python train.py --norm_place="pre" --qk_norm=true --init_std_o=0.00372 --beta1=0.9 --max_grad_norm=2.0
MLP neurons of a small language model. Each row is named by its layer, matrix (up: input weights) and neuron, and shows model dimensions 128-255. Each number is 500 + 50 x the weight over its row's rms, rounded and kept within 0 to 999. Numbers have three digits each.
A block is one neuron, or neurons of one layer that tend to fire together. After each block is what it responds to, as a language model described it from the Wikipedia text at the highest values.

L4.up1:508546515530582525520503503496526488516500543444516431464522473454400465549440439566555474587542559566482509416496438523538459605496499517531556470560555492513280579509497592541519658535517428532451479499480478532519487501481552465508492565532508527502474512423532474481528460499467442488521419496493500561459525561513502484565555454495534565495405471530419493446477558546531491467540
L4.up655:521474486491505501491537491522528538472476507534557472429468517437468513590537435530559492528614465490442469473513452502526548525525583562526547404509499532461481455510509673498508440475505441471455504532491581354593499471479503400450513500466496486492495486532496492585556491550483423436563463427522524496376515557509414546558481378478493575524394489460502584477485580538460385457526
L4.up1001:334562487453612491535540477459492534447472538444555492486423490490466543455486586584535525495551465503629466519491530449487488565502502500519468568512530579535425542566560616523447552515518495486521413467481475478545456480458564490493476508523470550446517545477416497534536506563431474372472524422528561410407471484524484547544466419531524545547447432498508454469531530512550410460543
L4.up1400:465603509440503556618517551463521499462444514557518507476541536587478466539526529565526510516533548489512500532450496447563529514501520455509520565526438530476398586581586558552520569537469396560477486540479520488523445503520516367543457522540546429532499587498438504490485444509427539358484369539507536552374503519538487514518447511485611556538402487506488471459495483585479400498594
Census "under" and -ers endings

L2.up338:491528499433573475455528467422485491574463569471573502526539525516453513502542490499479533561609471541479535445473511480484490591564552579541554435397534524555471519515545511494596520476560417527529495496517514478582525475453557492570535603499487466446563482467472463513510499551498458492624466496517474511436526513443449436551458512538532441441435476540598524554485523534446487550562
L2.up1222:433525451442511466450543479465577431525458474468544514438518449423552464493438551526610520504597475497477458501529456512573525541534508495588558459512501464526388545590431497542567540548492479511501453498450443427529431511414567386491530550518456508495587505465453507562509490537453485436497459472476489600434568495513377523550466503534612523444420425498506560465484577539522383518556
L2.up1239:577528573509441469456581479389445496466497538433548541521569487489418396473471508462528545568533379377500550512587509528546480497475628553527480457492517528552495440553503589496509549425536398526495491529540591427571554450508571432421597469454438441593465503520480439574530482588469332448466536465510530524388563504476459514546481516457555483463466530504492549422440520503487441559540
L2.up1473:493603523560476558534488508468450573534444493519548553526551476418462460545472531535423494587511398549481439475471516482465460537514581498501456457544494488506444551562468510565459480486574461471487510603487517464580502524517585428429482561546534513463546494506510492552501452598513449468528475436477455565473518577530512583523495550473605581448469480547569457572497603489453502524605
Formulaic phrase prepositions

L2.up113:431472456556603530480504499498495583547511523463508421591529476561430493527450477512521468654593545560505470448525528447525545535498532646496452510548546451399523467513466482583487522483469484519540448531589414463524428464569451520574479455520460451460495517397443441440552478595510494476534452516487464484514583477463512421467461570467495523597511509553526508514505515493528476503527
L2.up185:459459416592496495499534534506407496562542588550427407577524536420502423551510557514438615629499562507431520447508516523511473560485568547538538508462467536417525487512441559521522390500565523561567556490533506516546546524524537459629456548551430459521513497407442523423488387612568474466531515537439469518515513610425531498497576501496541498530507427520510537498524546471482522551571
L2.up988:459550548546585540417478437441515439531396438450384565491533428392490484538468540605411512580514433453529531523489571540512543497472530525563486533531535468401492461443478518463488441495556522515482508442604473531481473491547521531562469417456516577472495473548459531474453572614503422532423414521461540535532543522491518431377477499566552557591542511535491461563469531413487588594547
L2.up1077:521488579507417452502531474498453513499480497542536498524444400567516526456385524551549549542540449598506571502579493529429483445511495511535487389533519482486471624466474463506497492497609459571535477507500518510558478457451645521517521468512510530482543516575455512440582497502452398454464531488488481602454423465518565427543633424468522504506485449555479511538580534499468483572565
Coordinators and word-final endings

L2.up153:468429497470568509449556491507465496489400522599550463508498558514496511472425399559523463510484478510464515554545449497523540516465539539543518492456440480428488489487501537477551522547519458552467459408559572471545535517465485478517541552462438609491432495436561549498529472550529382403512505414388493532523397518550537491505431550512558482467537441399565553612494429443481477512475
L2.up463:519465455465541502567562519515459544439449565514533513478429510509498499531408434574502536551538518487470431527557524471518488574427543609611581439405460526470429565477542505561554471457594461638513506458461586396552480540462529458539553539499417543521438521497550532569594414462439446440514450477497522512444535550449414512477508506526582459450436462481530543458521569465478489459498
L2.up1099:611549481454503478435499536446592504407536516557498491414528504494574616550503625618506537500641537467548427491582494436545466480476545535489475556484435455522447497522474588490513488511526589538444519495501503485485573569491440473508500495590495507461414547452471489511513528451456440523480444571569486477525431474453528503527399562470461512500519534505497557411429474434427432433477
L2.up1259:494572431489492497503517521466474540497418502489556451539477636475525418467592476538504564577535439456529484538582555564549448439503529518577431460560485475522532510556558564501445484449489447548370541516544542390570478486531446475573456611421461435474500509509546420510502396519481484478489518463602471492487457490521445513395516476455507484553492491501404611570557536510384465512416
Title-closing "=" and entity nouns

L4.up237:494529497549426428511457506383445555493397511488484531515503537448441511484526479483543490507538593571532595452443472524403470501453504503521520470498525505502554494617495666505525548505414465543476523505470529496561547424446542475597468630501460517581523506522495501407531574496492485555490398573519524490502492525488391600497598535505517506508527484495574498499455624512467492591550
L4.up596:528469483459530417467467488415441447503428436566518492502521549472412551435455566483546466510487527605462514455476578468468593529469491576544543459530500543474534441497540511492587559556443484503500461374505478361596518524539467470467385496444459485481450494567498502535570503553489459517576462530548510533474509489474379493429454514570524438487537464417534616549510504591468543503557
L4.up906:443537570492651463442425451532481564432538542602500424490480419468527567524500487499478547538428504564405468568531550464413498599548464488560526565449458471365471528453443567483431532502523487503467502484539423550581575487513453423422592532536544447491500533474491444553509496527461520461456497576492505461507431485500541425472444531470558509456510612484548498405487504489472502530539
L4.up1228:503532489518416535575455393469513451496482565581459452457435502474498442490440503532539531453497439584545385538488504551428609514501512547470514385416489507427385457491440475568595469519477546612546536522482528438568513521547416476504506569516492498475452477532453442557464529559492494430582519593549575579463509527523415513526538508517560577480511510454560479494484484485515420603665
Mid-word vowel-ending fragments

L2.up301:546509474483495547521493492456468494477447470598497446421436536544534466448556515519555508546467533492367515474570444583490575552379575525544469509479398500497473534548486521505486547492611515525461501501487585508521541462529447462495427572484511417476414598472579476471493586449548537445566375430494463503507440503570540468519551480599439482508481488504548625461539545455394529573526
L2.up564:526533507403627468516580572533532401481497464474465419457462510561576557458511529540502590579493559473574513540566444532573468538438425501482430662533531487519447679523561496504483474502448518537567565525462493466446493539534421443558590532461510561523468505484522492445525504535441494478551489410565453494502488608437457480543455470498458529482518535457496515420422490534501416510502
L2.up806:534464427508389473461508554460457431580464392527468530532584513396552569453425492525597512526571441414493477518598477505484426449423545498458560498599559572498536531565460622499532435512508359548455529527509592455566602530480468462556622480446507493556497480464444510532579490443454513492436495471566517477457492549580513478597500542556491455461487536526444496475490555486361559467568
L2.up891:395473521528551503493414493580420509484518575581463436437421475466468469536548513566528434537434538553498468470504417508376479606538514471607576518511513520413497457455521485476495522477574457532479510430466545543533557486436538526468513449505528510396568540497508574508515452545566432463494404475431563618514488555533506465486513415548492498449452448465527517484450532483558437433582
Agent suffixes; museum/music

L6.up1285:511424468482567427440424491489543540453498468570477475389425549501565496432472489462538456536564489457442496440572472491518526561447598551529514579544417620455503481558432477531488483486543435509473482558542612427506526565531479360427559493493500456483463580454582515502478503539524469432499466444512494448537528566494505497457475496530557505490548495525480636484418421508443499473410
Letter v and -ers pieces

L4.up468:498531452423525528501585490489492568474503453567540541475457474423390522473399515514446533537532461493556502519551531539544519540506530492493477459488451563508470560549458481551526482528547492553511460585486463510459523504503525446615533587512499566462445448516498506511526517575476508460531511450461452534468573497495397502518544481484570603499358493510495421460505521499465390434527
L4.up728:533607525501578524541542525471489547507473466500563543473438492473426494546543531508501392645447358548503545541503449545381482573573539562469559447514536514418420548527465439580471506484523424502599457563569446538479551416518507554444556482577488529506476592519507551536403445573452530433561534478430454509461497550564455548493480398451459466569532461508521460526449481520579404528629
L4.up1413:452589519373534463475538509506542449513524589544575508451495510430512551520463529506460541603506532428446552560412465474610569535447511478430461489532487482577441461585519555515506556476570506430570374442435519503559487575419529496469507571530414582453529460529395538535512491518474452464529501496427565527441547583390469486560470387481589565562447487405540550510492513497547471549458
L4.up1423:474535528497543568456493530472497547590417484537520560533474422513388566490486507490542481637603408566488530441539485621483459619491557489509499472517554578423465507539497526526520525485501492517496484608479526506473491435481505486450506571565490510474588538499497557552450466463479474513470541509486478499427500459517431497424553432497549488583506487542522439522411579493512463424616
Noun-phrase quantifiers and modifiers

L4.up119:449428545451494443501413469535564494521471499555593504535405521521495430429516445428548517533483480494477447420478395429471549558384565611529474470462479487499410545486393574549467540488528512525454551464518517489505456474427475489450514541510550516378534524559474446473529511593462509437557407432502560590466481613452540588427456426484509494520514493460548444526444473512477472571547
L4.up1268:506548474544587431548555525501596522558472507517544505465474497435546485489590408459455491519508495516504456405552474572505485573415645615578509471513508471490403511492462571524582428588521436510449539536555519420555496523429499434522578534495526514418474541545532474484444452571434433451506461394634494504390488527369425540483503489403550548439431497490506524527523514523441415497530
L4.up1272:548480409451547535492626572523534543521453513505529537480438533436469474445499490462458511583533472495440470469536534473480548527405557643505513492423489540522462542524537551535519527526474460540518530493471589458565472554467512539442500568477410475458449564578570435477480434507456469448506424463597540525426554497385490501417485529378569471458514455535480541513518495473459491512499
L4.up1348:443528517483581462453481458489494425488467545482477470514527523500560422465482393479481562556488540517469519480529498484513498455437520587552484547570362562596433498501497591495510566508513458484444504470471602505589511550515551473491456592534512467577448536523528495559502472497470431499537455458425517504421511532426548515464502467513553577448524502474499492515479579473516460514449
Article boundaries and section breaks

L4.up272:458517503476517505556448603501621491470490506489529487460498429500537486407531409477583489514531465541483541401533453522509555558525504496563557447520512459573385558532420482539527529513487471484519504573464507486506455471505581429486476507482463467501521544560476536561453454582453436463521456422391574620463512495494510472519437474550553574440483477517458540524462530517511361507483
L4.up309:449539394365524479552448479490568493531507584474521463504525455449496481412354458512541528585563420449547564512546477491504472418513466505520535507498504539413504544520458526605473544519541444497443465529438397495559534531490585441565548541492526544528530513537489482557433597491441482480475480440452441529417512517514480585526481410523588559467470485461431459529555525497582494439620
L4.up1100:509474485423504487561605556490494486468442529542582460415508508449452534467468544490522473470554538457550547399483395482474510577445592501558514479490491536606422528607495628519521541545563423469462571532439551466512445519503570407512485496406457496496534510550443513570544482482412457454523372471538403580436591513513471510491616440520530484513404486519515565560492572553498512535498
L4.up1251:415473452460502498509541486457535473426459550567484523419493505538534478548427487581434450549539436486545452440517483448467551495473571500562511440509532532501396572528498538468451522506530494509542451546501530398529441549450534364514375533565473522484496549566532480526550478531409440460542377425461572597369501538489487558479487409515558505505436557483572525524541581539527464464539
Census and demographic boilerplate

L2.up182:440487494502486437570582505468537398481420469496500530454490523513525568500502533542566446570483522494459533532441491491453503577471497497513522537480450493401556489450546572474551469478455418484556557465477457447530609459497429463528434503388532466456593526504509472540597582480489451392481513510512445561497503546434535448470498547580556550460583463505603570487495518463460525607571
L2.up702:535571504426460484559547520407554476427435455458446468417586495440480585444426510494577590508495483423485542509467462539527521565426474544558474430478419507451512485608558489484494496574537555539466590575528505500556564545472446487566459509471458474483451515589512514575556628547447472471487589529505441552504481557503508528633545469469486481540546435467520533486530450501516523562496
L2.up743:514499425516492445488555437397544564454473459417523481517476551512548550588499486459594514519596532425470511551572463478624559556376508589397518439479523503474518447544583484451549491553519519528528496533498456512543486521552522501522502482439442495427425513554517401441498471601471468526464473445504431502468535524512507531599501460514449475506513450448481531412480589551526434552533
L2.up1443:452504461424479434514558520489486562511511435457511551540406523514506538454468474468566564546538464463514504528486410526479532512411535495552497465511436548445489658537540465513444459523529504547484502433483490413517443471469523493573521625470537574488515551474418511466488523599412599429464508477429496562464446490470433508488477463470539567593510442532500472486438577543421479604601
Letter H token

L4.up793:586498530481468404509501514429436524502362482522575535435509525478567494532498555494435495541615519553416578475491498535394570532343613512601485378505481478498500569543537517562487492487476527563429461457544483472536518478468390397447469519543467527430442508509493483490460448601525476461583477503494483478492555537484563439527597458498426511511493540520505556512554494519456458533534
L4.up816:558500526522545440550485523521518644463507470613389478342511530447534468570582487522418414498455495520474481536520463482404584558549546516535513534426491535477533415552477442555422396476489471516466580537556471462546474511448458515460478555522516520430455662559424445538474499518472442515499521457479556482556470610454434503578517384515514497527543533422502453521446486515517436480479
L4.up967:445488480508526466457461462447388486497471534524539547378500491493492436559545551551441499557513457476515451442526383488397481547398571485504455503517484421454509487569500461481359420533456525501546523515507465482601547485459498497466510470530521436466518577506535452499463430518517470469523380451397535531492500558498500504527543378484438456517508493525476564476498533472484526535545
L4.up1514:493462470541456435517437470530438573452432449554471500403490543529510434524571491548416549519494488485494579481544480468408545479509582534490571529492452506472455482505476434499492416498473481516478567447580519454505563472485438557380512522557540454469476608498512396532508484535572471477542436492521490485540507597403600562442407424490450616504530520509494550514537440504466509483502
Media production credit words

L6.up451:571554487493573421557618427415534481504414370477567546435550423477423517439418514461525447599519444515547456485490547574483462497489495545550520457564496552507530538506565552552555422431540437517505579410512493530519491496532465528486501537496558494531416490552553511506598471548581464433528561460507458490478546482581399461491542531470569498483400495497487502506569519508492503511516
Noun-ending word pieces

L2.up33:531506527409511512513466486426481492621369495487511412449518485537412407504505528484579456507505538578495480495509555474457505554489552555604521408466491518525540510559510551530577538467507421529590521480490572527482529539409522528513498588500481428475386482540576499460580611430524444494586419512536553508433492548448473474542531499527551450462468481475460486503461506475460574539569
L2.up415:559485481454562451550520527448518491545512546545475445450497464449570395476468595600523464481485423501437503430549598409497483510521497481506562528445488492530585407417462515458414436469470582397455580426608496462477350434506510509400550466502515477499480510459471473437440516517509549481498623553480481600507613554431477631507472501430533468425473515590499443496518483557453511415519
L2.up932:615487560463637421520482490504563565599476445458398496550485566439454520503435514536418560541531576470511454490477495406491514565562510571530571492470467519425515550494527458436566526439488499527509586505550482431493436530517435428591456584525471503517401622471537506430551413484455490495506556517445568518559493526471496535487523541465510454468401426548459515311443512531432476463509
L2.up1483:545471493490514418475446494502517486571488540544491435447585591467444482572495543500553469551513499534432496491573502441525511498437548560437492476493471503407557442484406493535484517484491460570481460493588453475506540364512477484516451600485472429419390485546535469487478487523491558495552441568413557476547550510599466529496465524470562586468495491579501542448369561492513479486478
Word-final suffix pieces

L2.up579:470499529468424489430482503498421470471469535497512517470478485463501516560452484509444590581500379599481549462548371561545556472402584540534493490513534451499489452549447526512526505518518566471434551511551500501604573570574475523447463541506500502486569487528540452522486567509478508428613549394478517470381522592484422537489530488518528486491511568519504514540547567529562522442574
L2.up1141:465455488516459519468530547450438434440513516541522494491419564434577493530471483463517541507526447548513523512561429538524416478451533582519541541488435473446577535470504486465499474560584517480437525518489509457535563524468500488564458557485516553505550496576534557592592540557378506480483454449507468509443473498463514587510487528559597475417541561582441499534594521511396522526598
L2.up1169:472480445532451476544527452508444439462541482486551492480385578510492530531361441538519598527502364516528538550426456556481562537522475516574521531475456569505372540501556456520493527506534478531355456502524516517566576554524448502522503508422516565484514478613610443529534502462500539468624479445452511484449482558501431545507514471453474495503504515547416451390610566530502453499478
L2.up1296:537603489493443473519578453459447548440507515474509411493468556529517501600426508456499470567496392520576588468522449541500493558468526487518577497467459519559509501525473549521477417487526502473498532469516540408550525503561482481500481478523484391517485469444547450588508576579446431420575439413510418586406486537461483566472549530590538593501489549526479586439554546533483480552590
Table cells, accented name letters

L4.up396:459542429444418508569483447419555487454540526557440451411372468515552499473480626476521490589511490455472431524479490523554524544519485474512527437482423497530470483642468512485563443510469520555445495437482561420530493585534500450487441504556464428502562444483447461568562559520467507418551521506487532546494560564464465441552542505521463582488512571539413588470537431495536396596576
L4.up500:414594472401513457516477522428535535421448595462463503354552536465446540453496443547517472529492548409451538531547438451512571486384505567550445456502513492618459530577590588478430450564504506556364566431494490517528503633524449492512516548484547504493496493546568494516548522396445531464401488524497462498526497569610405482595529479454522532567496527476460494533496511523549392552518
L4.up813:526531402514506534462531475500370448513522566489368466540419451543442457515451529498503560468456461575514456561486474503545599510606470511471510539500485555460439558469431514525443540480530534530449450535496563405577531406458525533569513488519483573480559452529429522480513503523479494448547523482593491511515451546425514421456536488523534535401483544520440503527531498506433498475623
L4.up981:625502422497505466517444476442596588450504460490443553470461437506439546469443509456500442471513536443465368472480441479564519514481485506510468462441448537518509445652550480483465595538484566520427511422499462419536486603549435500527451472477417570427451578491416508617475463421507447462467536525458423525511520528490485434595513471503499433585492590532466528437535496463500413630532
Single-letter H/W pieces

L6.up701:495518490535496466542604469417494529418436460547557525490529456367469507494516459489471512492404461526549516499512463582501512489438391559616485509455463476498434584594395507523445463513567476470392583403544538463529421475493492513488456458535433586504482569534537443548480451534444510477508479412504438533450505532509483531485499416544514582449538489488513487488570583435399450443534
Capital abbreviations, country codes

L4.up2:433521467432483448576475505459467507445438529567515545440456570450516561551513557571445491507587465483507476426488519492502511587450569607608537535493518523448500515589508538559463499491580501558487479531522585407586495556454537458502495500534468528521500480577493434636500477521450440419519491447483513517479452562428468587455443452529556503558414481536515516436539567512530443494595
L4.up20:537539442544541541431505488444487470551425465498490463536536438470598420555478511638411458457498469516530574494552476498493452496527549520535565429531510567500378478523538573466545552460450462484492597616564526474520492469533471534616543430516545486536556543445568523537460562423474366507510465489523523523494499525523426528505470437454468518603544549574496479500434508553422490499557
L4.up666:504570442566560579562478434390560546520446413537506549346532482464405447526519420563479528534571434504537512528549492469452577509529530526503485571495442530529445437580511566439513500535434518506529532569509532476541509462618534524479485504577552507500459529523513379576423468487511481486491445475462513526489497445477554517543426507453512434595568475523503515499522514441509474501501
L4.up1108:489524561561549547510500507399519479536488423458488525508550458404473558565457495586482560498571460549534516381508512551411552555438520574483595476543462584528432446501533576493602555439458446537458629559512499487496595401570459476482495455568560514506456532404515521583498559471478479474509431437539482456464463540484503500511478473441459507577446530528510484488507500509507481510489
Table row end pipe

L6.up255:600489528447493488518527537477515605465501512423482569471479515479471576438521486481506568537515497553406469559446419531514627509502505513506470410452528500437443525561552445546493510520437524501428558544487472421495452524529525530616484484548449507475532597474485497566459426470493446409440457500530445579517550567438521418581536470380555514607493463580440543472468521516503391544526
Word-initial W/H letter

L4.up403:511509544443451554531588591470529487439495519456428536514534546504505566515509451545490507522541489536514506507423424482482543541490449599493528482427500481506420516466441570525537529510501494585443631460517446475492588513539479510447480554441526459534533538554525383468505481500441505408534417473516462484387521680473483587462356443464558528524493514509567552446491522469489476593479
L4.up414:427610453546469468545439471525563539507515467529518478578433487520480491591469442527532455523483478622421479504527441423516460561470567509529485479561457487470550415520419539508452506511488425569521560534492563430517388469588525475625410567537407409498547481514481342440484429525522501527519433493529565465499502564388498521499547551485446520547523476462445589524477528466542458564526
L4.up1324:584508489471510497551497489575453444451469449463529454443443482522472605540499475500445445591485395592469517507503451530532514581504585502468512426450491441431468512540474517596506602505529447521499535512514504465500502442501445517574484521521531508507495533580484546592564513547496437480474526510466449505417495533518429486531595440500517632559485557475417502545488473478520430564565
L4.up1384:513405558506491466484445448584465489432498616427549540493428483558420535495486536514560587534452420553528523505427485420526469608530464580488522507499512515567360457536503445550542544462515529564537593535552461463502467546540474580465570553511493446486535584551530361484505507571461520536550419542446473589468509638477398493528490505516513534486496527521506489431427467504484468587656
Person subject pronouns

L6.up318:452558481522511513548438500538618549534602535543545413519598513480539485474589440500502451455586550552472493499436396488488542525517539530489551526455492489521400494517412599521570472535488397526552538490464529483531491526548472427546510527547440431487502502518445476571487485540439533449584358493482524492448501488445492456507500433508560431461494470528530614408439562535483502484448
Possessive determiners before nouns

L6.up73:538407494478425502551552572396432540511471537474537511418422478506489544492527506535481563577522495483459467426509505551515477626464637485534520620550463601463497455481485529454572541489532578521495519556559450394526482455451548492574537547443472492444558580610470473487453487448530513520498516404455493461500489541536472535485517478504478574525537487545510479517478485439465492530494
Creative-work and performance nouns

L2.up148:515502577584443496522515581434519490490465484458509448524499514480512563558493495501472448520605468456506483417528581543529489543379554534496463522562442512438522430456435497550529487418465475491463581626584556397592522520515520521490417383560509480582487499509523456537501525465533484445482432448495457439469488531489592518510503476454461528579509524496549590512563572544463476440503
L2.up264:473539569472498511562489508401459566530498466471365524537503517497531647623433549593533497470571506532458462351435493515418509510480549496501540557522494550445513526511458517467475561458510444473473563540568587473529495482450455521513493423498499466515480594520503463585571453484470520456474440540536526478505432478579512515492492443423451582562522518578496505464521530494373452511483
L2.up396:521420558511496488421457479516503552420490395502464448481525438367426542543540540478543531481518536539556422459483573478511618565485515471489556575552470489429534490547449575542382516475482553542435519490489533479511601491449541428483539384608490536463454498565480468473523508575477574560513400510553552478441471482479517582503452449532487520547420553438507456496405500497489501424508
L2.up607:446475545542511598531527423564495489488528412488484457595505457455471521541496532466471483503538493540443534444531486652550518494463527514461517497533443559614403476454448524481539450442485496474447528580571440508452448456454535478547436493474501548549451527577426483545501542522545501612477496404513461410475526492473441476543445517519437581443500479510510462543501530541588413516452
Table row-end pipe

L6.up288:448441583494492580481469387514515533520447463603567563583564463436517559499490462592547587538558482531559488461458405495425452524503507533496524401484381581497468493481504528487565513479502460513460503523455555460555494635456538443535540616552500504506562558531532433537514467484410525467503424456457574489470548484500464526528548461484526552511527497544505581479508547501532444580542
Final list conjunctions

L6.up141:500452454401527448536508521470569457515476578522469481483475563474482434519430526503525484564520506520468510378518552503461500478508537588563534512483497508486492472511503625606448515501513516538511525490521548454613478566474501436461498516496466551483507531508448522580532553566427419482534416475487486475400537518432399611498499492488565514463362520449448590528551564503515448525532
Templated stats boilerplate

L4.up25:494497517461526453446441435462392423572473552450477478543401493527528482539478540566467460526558473529559408475469522534426517601435573519498512506566496535432510464472429519515511530489514548566496567476566523481540528509420472463497525538516396496465524521417413481536476488533544467497606462467558536525402476491579547540546526505480495558517519488518512575503524559491500498604565
L4.up621:404470462450524403479544533469483577527483457485519604517489600360419497469554428465512636513439484518443532471539570554391577562400562530490496457502478463403505468558513488548538478500498490477441517480533485403531478496531441573430503540552512528460488587503517380560498592493495464472561477517455527451480502586498590534520541497494519493534506590495528501474538448511508545520485
L4.up1013:567431457517482451478508500459438463508539479536401491500481491532515467502473566502510449553516392608501494531475456530442569609468530576559463426519456522576459465494428529497568529492489458535549508608495496479525498484512450514548443605448483495524468596496468479498518455623553429541561434565498511564492475585421502491482454540467541565422512546566485566479441589487510460525595
L4.up1313:442489501444503377479536525493356398526544521450461531501331530458413539552531508466450477519531513562477520555516447493421569560497495522598462510458481538518516559413508526528500511467531438543487529502480570508571505501512469516484498527485554535463534522499569396491533441513467450480542426483506640561481458509454530508507493573436511544451582614534518527496501614486403512509579
Name-fragment word pieces